Weights of a small GPT-style language model, trained from scratch on English Wikipedia.
Architecture: rotary positions, no biases in attention or MLP, attention and MLP in parallel.
MLP neurons of a small language model. Each row is named by its layer, matrix (down: output weights) and neuron, and shows model dimensions 0-95. Each number is 128 + 32 x the weight over its row's rms, rounded and kept within 0 to 255. Numbers have three digits each.
A block is one neuron, or neurons of one layer that tend to fire together. After each block is what it responds to, as a language model described it from the Wikipedia text at the highest values.

L8.down2:113121159121106137109073140151134086109130115138107151094097149112149171100097151093105105131129139113121107109145169111125097096115115148127096158066173130152170092132124153129109113139148145100094200093112073136119185145093069131141109154196072092138152147178171187061098135122145165094
L8.down136:117137096109112155082126166134142160098086100119113102126136146129105146089168112128146063124173116105156105141139110055144121132085118120153132132124120144162113139092171136108175137172216084112134182192116094127163099146156140178208172126194096106088152158138121137126108108140120051090
L8.down155:104146129191119218152074168136145082116112107140176153046115101111125141084067119118163145137124101097129119169109154090117168093119139130118107142121105136143099078119114124169050150170087090100096113117099151154162128147133073147124099120213178162141158101148187128076076124078099181092
L8.down289:127120124164128160095086136169157138129164181159127143137060135149106116112157082129107094108164078076127125092146159086092115131117110143142112144138154133116126138055100061126096186097118110144169147151075156130136106122093074095113116190121150158154133122076169201137161139145125129179
L8.down363:138163160158161162120140156094082144120143129115100118111129117155173142136154100098132134098156168054156104133184181089134098157132122097123103117075135154118097102116133123136058118140130183109115071083201180118181154113102142090075111148123161137099131143115155155161163115123147153068
L8.down419:166140095091152107169124129174129112198120073109066124129171145159150156126099104186133148169121120120091087125193157039138095154127140086108127087120064190134120066155137115139168173145130133134139085106168157134169118145139135121143098108167123132151156102111145046103112116106180188124
L8.down438:147112177099184102152155100125133048129155125088117110170081132154104118117116163125123111100104147185143098156124120026140146124146111064147142136083148111093084177136162150130131138152140208155084126122111121113161126147138074104123117083118164117104111169098150143108112114151154148100
L8.down470:102178109192060165149156148150142087110148064163149111121129215133113117155143054155156155108095086112132155123183088079161132099155132174151140174064157164147153082143129125151206113158152168206104114107173146186126119133120185090112096144083105157155148140160134105127111130119098191156
Digits after decimal point

L8.down153:116104098107178143091063124097146171125108151099163126145125110170158116133152114061170120140130174157215173153028094134129126093137153155113129170125138082130124178130091132144091145102165148126113143139111138108141116104148135124181096086111255137117130131122084113145113131103153117131
L8.down362:132124134133092116111147157101173150057133125088160072106143074145184154137164161102175154149161149122097088138194092122147141182066125109164103106131064137175130126117172104109144140158165125079123112139097143155145092073109119156112102076106255141118126158116107171126160141150136148124
L8.down487:148101120129147114114149067113110148110137094083131115088098096139149149118130047082179136158133156141144138183123108117137146140156140168099180145142097089164153175084102132140071120150175162160111098133085104146151092113195170090125117145122255138100091145096122138121117132148135106154
L8.down504:148116106109133076085102104077144118077122136123134180104088079155166142141146102046145116191127197171125133163092120123169124151149124129133131133141085122101135160131150118147134130123154191122153112117105091141092096108181151127123138077098224123090139144081115115132104133099108133145
L8.down620:105158094127113118080103126129122093160127128055093160197107102123088166103140117118115135143156103122128126184135157103093119130137090121148120123124154139102104194138131186145148132125112113130097140154123136098107061232107133095125067149111255119126177127142086070156150112113167159152
L8.down651:143094167119165116207148121089143105102114145135150125082112102149083124103090109161176100128181157099126118143080105136158068152120107153091127180153038084173130138132154118143090125164110173153123106114171152149103084077125125107145164094111209116122066165108082095106162119090149208149
L8.down679:118103141121087118126180137115085158085112138125122188087147112124125140138098113079174122082158191137097079100135148085097109198099100176080127153159119144096098190096125137140128096127111125135107117123121140178156140173169049098097101129168213107139107169126090127134112078180089089112
L8.down721:171084119103145097109180087080148130079160151123118137135058103158160125116148127105183109149141123121127168128083104105124123167124138162137133179153126074113141160109145122164122132156148172136180085141115177126113095142156174095115120130078244114096117133076067130167170156083161161175
Opening quotes, paragraph breaks

L13.down56:182203127143130104093123133173134111118114085124196171166107079082125146109138114135063209127135114154095145118063127158113174173140139122149090149158130158132128146103115149147125155025131174186120144079092094108143131127051169138153121127114093091107149110164164234127155141099151130095
L13.down93:124133095146222103116101091130174134073124117165141129119105140120138097098156098146165132129088092069131097076107083123127060149116123076111113128136082116175129111088149085145131113158121102106168126108132117145139127132116142055128123159230181151128137140126127127086162133108130148167
L13.down127:104163119119144113137182131125136093133155178125171182100103108091122151158118115137095110165164087079160120152109076113067139119083137101093159250132125163128148166134108148147154134138121055126129160125148165157137104166100118169107150172125131083156119074108126112115108144139193149199
L13.down273:108133151153101102114152124086128184145120111173120125164165132113147105116115123142162119109154116121112107121036123139149181140119115081182191152122123151119109138115237095140103154123150107105131099135038112124102165066104145106149172112073122128111087144129101102136089095097116191147
L13.down337:105209155154139152112073138177094125193091129142082124075125178127155079110039148142093149124128151128171161144114110107059157149102151132146150092082121135157130160123113088124198184188097083121108082157142122120134183105105140165098171107137139162095125109094142106149139142155138181130
L13.down361:118100116147115104134101123109090105131132129080165099154093140136107115130143162156170134098153059179154135185128144091189137167137113142124129105139085143100148128180086068120106132158149153166115097163106113119098130125067142087102123081141139122115143156132142156081104195145156132145
L13.down690:070127184135100122084105171205140074144116070090102095114133162110099137119114120057131092121141138139166116145202085156108118132139121124129158146107119138131113091135129102115130155126106119083106159131055147113094122140149128129127109111117168191106169099071138102086128107149071140121
L13.down767:091137160187116148127128086142182121132089138141102113140148107129175092158113157156101138109176175189122160105139157130181109165125160096127130132112071155124152144100182129098099125078120109111131105121100199116111157118167125151151188158119073088123145187142152108127162103101103142177
Digits in measurements

L6.down66:125152154187109153083107172122122097169126110130130160102140159159088129159072102132158107142149179136148115109152174119116125171059095092173120133049182168083132106155140081077069096191112068153100140110097156134120113097159165113174133120147098135129076130182103136153104140194172116055
Separators inside numbers

L13.down13:133071087151097122140146152140171064165141161086079134234172114040109158132135133132126094136145171120148102157170150171132102149087115146105127125156106085116105190098122177121118148064165084131170140134171106118076122143146106145123182067145213131094143135151120160137116097126121164112
L13.down195:176183134097152117095102099146109080092165151111050134128117126140161160154146081185117112138089152143091156126075116135248095118082136178109147145133125149152109065092117089185070127182107099129081115127122159148132115093180184115157095138094136142173181123173145110108135117140160128144
L13.down357:151051146087125101142119120107104155147163170059124209109140106033160153115159111127129138093129167125133116144133154159140102130089137173133181130154129091066121083124158097151115130081126131106129109119158144115157086099128141161128141109156180089118110158146158072183133133176142131130
L13.down364:146141068114091142162157125071144107141103171123116129183118154117154141123174118167170084135123177108145149176162140199143115142157141176102168136103086131135152175172134109087128103073099091151131090115112142116112099159140130108130144140094222169156134168126097091121119132095091113152
L13.down467:135142128173136115113116120161105077085081172077091151171116129122146138178154149143124163180130211078187137143114158138096075151120100103166135146102087103112136216090117148133121130080144148161169144125168107126080128143147149119131144142110134103072130131183078154127109116133124098101
L13.down593:134126134126108122148059128128164164083127160170154119148118111142090162137138145085146146219126137158133140166079127087197168104166134169134144155129142125152078141163117138181087122128145140150149126115112161144088091091167199084110151146100074100111096157115074150176068087073142138099
L13.down595:151147101097100134108138151141083128110141156115120137140128128141166125161132133162095181189149132169195094117127096108106157157134097124138097158176133135166124136160139159115165119120149109119156109110161136108119102162188192153073047094100148154098142086142157097138177160113145125169
L13.down615:168151123127114065106147135128139081200122146110085140127133134089135170109154110159116101102104137108162153112176147158101080104116105121141168118150123126094087168087160129154183130101144116158128130116151125083124137160138087101125139095166222124125130116150096159158107156103116123127
Clause-ending punctuation